config.yaml
norm: "rmsnorm"
norm_eps: 1e-06
init_std_down: 0.0
MLP neurons of a small language model. Each row is named by its layer, matrix (gate and up: input weights; down: output weights) and neuron, and shows model dimensions 0-95. Each number is 128 + 32 x the weight over its row's rms, rounded and kept within 0 to 255. Numbers have three digits each. A neuron's up and down rows have the sign that makes its largest values positive.
After each neuron's rows, "fires before" lists the tokens most often just after its 100 highest values on Wikipedia text that the model never trained on; "fires after" lists the tokens most often just before its 100 highest values on Wikipedia text that the model never trained on.

L2.gate551:130087146102094124115109100130086099179082138137163158141122099071091118145149125105150113178106076155143142151118170085164161143156126142115112098147115157136076191117113080133139126116165177154156111150102138136139104095154172136179114147158129146035145103109067079068067097123104141057
L2.up551:070099102127128099075129100172086150156072122150154117174058121123124084126164111133157115132078103157092151106128165087087144164155157132115107139195111145206133099103132141113116147148146111183098128176128146132096109069145154152111114087087085124094140124100118099122149089068142181079
L2.down551:081097100131174106109142180134106129175132150160204123133091092157132090106132140111138106167115138133135136143161124146136099102101122185148152053178168148162109160059073137140078120165088134114103072175097152129166111064130126128072144148103106195110180142129087110173083123141129135112
fires before: " ", "\n"
fires after: " "

L2.gate250:175178104088135102155165130113144141167136154163135137149127083105093085094121103142201142080142076133183120114127183108212100129136078150173182099152165121144103084093096136135155119095161166142118093108112072111101123082136140087146104076096134095130084097117096164120121071152120170128
L2.up250:182155105113056108157146086114115122175115134160112213077082120092157070161142098108141121164132089163157123141130097129163089066133084116082170105097132125095149098145144106122139072112162166080094111076098097134164133121142115112106126137205126086064129122110158130086165144239152153096
L2.down250:091141127215135168101134148098138133134164086181098180075071107141150110087081138148101137082086156130105162151155082143139094147117140088153154128109123147136120112097163197159113104064172165110097183151128144115133162094150130123153147080108161094142102165132121115178081134173181121109
fires before: " ", "\n", " ("
fires after: "0", "1"

L3.gate535:092157082133175137104174120152125099186059131139125120094137114107166172119085178089077132073139126145131131149123051142094158102106102179095113116137149170169128080131138147106126115092142121114109165116155164180115086110102097071103205089110090149140121170142141139112130104159130181099
L3.up535:152097119079144123143083112153137082122144113099251135104106143147136144095160165193122067153134137076127125109090133140092149126104128129120121082134098084126163158093180155134075177128095136111087108119131175164064123105147153110120093183087156236134135104079142136083146138090067149141
L3.down535:120101140060120073092103195159154145148126141154087083112102134181118141092135135103112062132129155116143111143107093053120106151149104140152103147169169197100112132087128091231121114159104121089106125162133148131173070128090102165138198073103067148133150137131082107143161079139097128153
fires before: "9", " |", "8", "6", "5", "7"
fires after: "1", " ", "3"

L5.gate253:079113146053097117132145070097089060111143099146180094112087080162073123151176082127161142152113141111130154141093110160152134115186164152132136137147127126126115128117126146124145141086157160183083125097121134114190094156204081070092136140187125130097076096146140109184131112136122138141
L5.up253:153152100132129120160103155131140151129116163088138117109152154168149113061099162140120093100119107181134111066150103086137120127104118073106145144131154149125106101133139167126126077141186134110165059147153166085097138056159146126126119114119090176122108176111174136134137159166140200155
L5.down253:135159180142114129147179108120132183159134111132120126072172121113118141106150055138206160174136176123103151145109154098116109175088130093132121130118149116155061161134155134162137093083137156139097134110117127077156165122098148110164109048141146130182120122103224056139078137181048093086
fires before: " ", "\n", " —"
fires after: "4", "5", "7", "1", "2", "3"

L2.gate571:103140189126102102163140171206137131105135123095110131108056114089144122128117162155078144135114161205160073094100139112175083126111077127069138115102134173131170131127102165121090177176163155134216123120125093133083134111122135129133090127097149168121102092117121148175060183127185075130
L2.up571:153137150072106107084203099086135151089219136112166063086100075107076082162113065127094109133135105104127167105105154122161094107161091101126153176111141177106085132194134144113107111172130118114138110121139170108100189121176135118084120163119143132077118131128229093134153149152161159124
L2.down571:184149121145172147135122126153098077189140116134178179174163105112132141056160095156161157136085047075169205157088124119119086157199137133126133152122145157127101176121098117170145205119096112105159118187096136099171114106121103096143178124144077178083086149098155168111120140158140116120
fires before: "1", "2", "7", "6"
fires after: "5", "7", "2", "8", "0", "6"

L3.gate348:154129099202139126071099079152096140155132116099119129145104159113141121121123122136115105133110160095132143177096090155118103077153112179160131170049133134105175133101071124071185152169148167139083117108148128097147158145029073129161079149091147077162149125130177084101170143137122158154
L3.up348:143099169180136151158097107183126128148144147141154144142110119082139162117155093123164184184067161122115118135146111165106146178206166103096132147070171139105169121089109112090134161167108142117110114113106113150134122100136081193173121174132190180125100115177126129167124091169164118190
L3.down348:147093123176116113141151110124142088181093154066144143239105098120161149182125150135146174180104112066064135071098147100157157084094150130142195131170153125140165119103154073103127115137138153119130084142146177099167155084103064181191081114170132104124128118140101069126139133179106138124
fires before: "\n"
fires after: "."

L5.gate387:123149139151117103141159085109112057106124099087170110107117122078100177208127161109134094113151155134189120056106097107188094140117121133103119213148160110140165121104117187175075200114118102085151145123157151075104137080173127074120147163096106131045180125156105123089150071115118108132
L5.up387:099150121098170151142118165090166110116075064120191137154187164146075129196161197171090103092158135156102081096127068128137130151170134157101079153149165119157137140097103123148055114132139116111137136164140129141106179175130079163102062136109133173107145113172155116085095114142097068087
L5.down387:159129093116155149107207109158148089164167152111129092163135169222065154091086084110075135129107123144107144136152107114144141129095173123108151137147118163126141111189119124161140156159133139142115156160153151171179102116133137088058140178157108151125098208129194126106112161135177145192
fires before: " ", " −", "s", "ho"
fires after: "s", "9", "5", "7", "3", " S"

L3.gate545:114123106149163091134089187107124085114149112151115100095095139114188132115120075120163132103154158125131137158111111115113000128126173182100175166069123105139119134101141135151153141093077130103121117092099124133119145122192082092165073103110162122141088110106159112120144076125093092170
L3.up545:153129083133157070092163167171172147151162082088146092119118118105186124130119144180123115102139141124111126183147120188171099099126146138102188160125101124156132125173131115097231111119106118152113115121126143099100106088151125087177091118088120113094109108133181123126203128117149110113
L3.down545:140136046144184113096233122126040155113154123128126105120087175139093114161107118170111076123129125138134144198142141156124142142062155145129196117138096076134133123143086202130197096151160128118116119169119126102155076138210128127146088125159128173116140143137172137144140098142154134118
fires before: "\n", "---|---|---|---|", " are", " is", " were", ","
fires after: "\n", "|---|", ",", "|", "---|---|---|---|", " that"

L3.gate585:188135121154075120062143150172088153175130164155148102122136173132076153162124105100101124123144083136141123074082098119125083118134100159115132094126158169142108142140136183113125180061177060115140170135145212148132112104122124113126114154126112152151143146125089111133155105181149136069
L3.up585:096158163124133124148152107135153107160100117124111112134129140157084142137156180076146182126080106091174159160148094152128071121141127164118187133176171143097120153117132205100082087142095137097107183111123065065117111197072116154115104110130147098196206117105177139133077116106121135135
L3.down585:164153135094146096132132096122095123141142152098164207120105114149039118114171146116071089146092112084152158125139094135119105132097138098099182091173165129138063182120125132094141151174128154103162160063094064053110132086080099156151116139091137129167118121097160132099154116142168109155
fires before: "==", "2", "0", "1", " ==", " with"
fires after: "2", "==", " to"

L3.gate174:106112119136131083166160073152106205160078125172110142136118143137164147102110155115105136151144119163160143145113119093094132118108135141135139190087084171103117085093089097062081131157104115096139134108077123101128139170160149122073143098076128142161143107152116125190176112103136119102
L3.up174:150117127121127140147071156166108140136069121162161134138122170095152072140170140188180068139137084145108164114158130113110087109109067143148173138100107162100113195093153075139078157124176147090136121191122113169132092099183091126147154117138153137088149183077121065114131083206125138152
L3.down174:126096117037135110137085082135110184138063146115156131120151142100117106143164169128106201105198099141118113036071096098172126110148135110113135106083097172058132116122133049123116168100117170131143114119110120128127124149102100123100106123105119082153157061176130153138120146088144189132
fires before: "\n", "==", " ==", " life", " and", "American"
fires after: "\n", " =", "Early", "==", " ", ")"

L3.gate621:206154156087124094113146182134148102101162110143193125116091124151046087158086101147128154140111075188096120176154091066096142091125149148099089120164122127149133093160109167114119078107128166163103091063202151105142125177134120168135117136180120129117134147137188102145125120172127108129
L3.up621:174116155165193112141102113158126180107103128175148138110103086111047159086092114087135172127086091121137147102107169099191181118150133116069076098152088183119136104196181083138146112181146107137135118065126059117167117099154142085136165129177134082112122150078162149107099120084127108121
L3.down621:142074120071081141131101168077147076148132122131110117106127157134155121083119125179109150137082118190122148187171130053063144152085086079158162148116134096156139094075143058124099145157124153171111081136082171166106138082090119164123123141054108114180183127134124173131100118137147139145
fires before: " ", "\n", " \""
fires after: "5", "4", " ", "3", "1", "2"

L3.gate113:168175138116079151094084104131139171135074151134119141150083124111117128149171125106096143202126126132140108162103105110140084170139086097080101110101083138154128155203150180186156115155089075161128172123126171135116150178070055110193156108133163124147189151123096150144110131150155119108
L3.up113:140141148133167126083195098155120192119159090143161113123121165117097122170095112150152150119096162090055102146149144153115089189127215071060096073112065055139201127150141121116096119153137165132133122097112169189114139163181146129133108117104152110188096107179148098141107125053138069146
L3.down113:106154195110122164113126085145193172156138092124150113094140056100172180131181160102107200186112096130151203110108196207154083120111055164138183114097169167117153128160090113091113102128142118117050160138146142117109170092122183131136148120101116175122188138152203113147167112116096097129
fires before: "4", "8", "7", "6", "1"
fires after: "0"

L3.gate6:123136088134159145147153151116141116135091108168131145116072128092122114114141119109218111135116067113148092116082200142058136118179154096098096144146153113163094138117100138099126111139070142175101179109147188100118118066122161125151168135156108169173160068159124105145167114172103126123
L3.up6:117138121065149098156119133134147081106086142135097064141108122105151140153179106102195111193098133159129074143122169155123114167141182181124168147147166133124081179129076106139137157129094132073128199155119164172090125084120067106139106105167153164082178079153183093155082129144085106161
L3.down6:160110143157079148150144167145132125178154083138122119110156119130107101146130137111086046111152129126129131180106120096168080126060085181134096086080152144130095137139112242198138195101119141092142096168145148123159154088165095133083151064084131125131069129066123171171096112058120126102
fires before: " |", "9", "8", "5", "2", "1"
fires after: "1", " ", "2"

L2.gate185:183122119102153106081089135140162131107109125126079128131119108121119167110091110131099185131125140126100091130122120133189062110144136130077144100143126113166112143092133107103130123131179124120117092142116128122155047096097106084120130077116108103152130124090116115186036090218166172141
L2.up185:135184066113137158060095112123161160090147120150072087102156117126148132132130058123154149102155163136094172140071097117131106100147150128074096105129136125085165129131131075097100135161117101121119072125117122109133103126091053084156094150164165110122077096093158130146077158174152062111
L2.down185:095196133174146134154168078066115159130145085081102126118094095109091157094144118150160120090123175154168129057108109093140171121209166127110121148155153121121114142137116180187102102102149085145127135132150138156115100142166145137122066140115137151126068122081182139121164173136117104147
fires before: "3", "8", "4", "7", "1", "2"
fires after: "1", "7", "6", "4"

L3.gate118:149105117154120174125163121155170124148125162099140117044182128097148181147161124086128111136127160115118148152071157132124172094077153141149113093105130109094177129128088114164137168083129175155105108118187136097149096153159157101092096087160128169129121152117105160198170055127100115199
L3.up118:112186103183185136079130122209118120148148141149120189152118097059124101147175110117115131157104122125104155120100184143195122161143115124166075134129129124119130140079098172085155157164118080116125121127204126117078103122096131040097165137131107135156155142086140162055172140114165133111
L3.down118:117131103088140087141109079134208125155120158124048113100154168101140168112096090109176122183140098131138064140128145113143129088106117128199116093150176149106177163177057107152177105142173156087129122083114193152165076143148169142113103116160116157068130119093107164138107145120102121167
fires before: "8", "9", "7", "6"
fires after: "1", " ", "-", " ("

L3.gate414:139083113122113127149163140099063174112144184134139115176078135109045111110083142127128113130144132150151191156152145123130123174152139147143147112099101120177159087117083217119154150137151144167104123153059112165146160136125082110119123178095120126172095047143143076162092118103078107083
L3.up414:127069116163098095131176150097104158111104172161137125175102130105084121066054108140120115128114160140105216142141181121123118112146118086142126060124057144222146068130078187098134116128132115156084102129103115132135155113145094091138108153085112106105123088121145080140081119108083104096
L3.down414:088128121165107120128153113094128127175102107132172145111106098086143113164122074060131153150111121116097161086141092143083173072090107113199151118191096115180073133183134124113164122078072147122072101090159112110155107091124123079133106128206138113096055114147147146187113170141100104173
fires before: " ", "\n", " −"
fires after: " ", "lu"

L5.gate200:127131135108152158134145127148138127118154117117140190060140134120099149130119143112141192078078108094135143168148196138137151118160156075136206145153113104125197093167138148159129149127087107137179094095108120089156141133110141088179112121123127109122175116082112154096166048156132164161
L5.up200:105086117134127147134128130151167166067162135085161180114167133119141176110132170131127176103122128096046141133120191111151143162197130118061165125119134135114157067123160153164112102160123081131152115085134188100120144146131081138169161143156112124083135173107124177075116042082135173081
L5.down200:094121172119157114142103137092140156092148162111120134169089117195182184077134094110156132161070157118122100131166108122148138149150034164104074060143094145138123147142138168168189100100075097140118209169088124126111094085129147109080085152106160038157167133171113142156094138077069082116
fires before: "2", "7", "1", "0", "6", " |"
fires after: "2", "1", "3"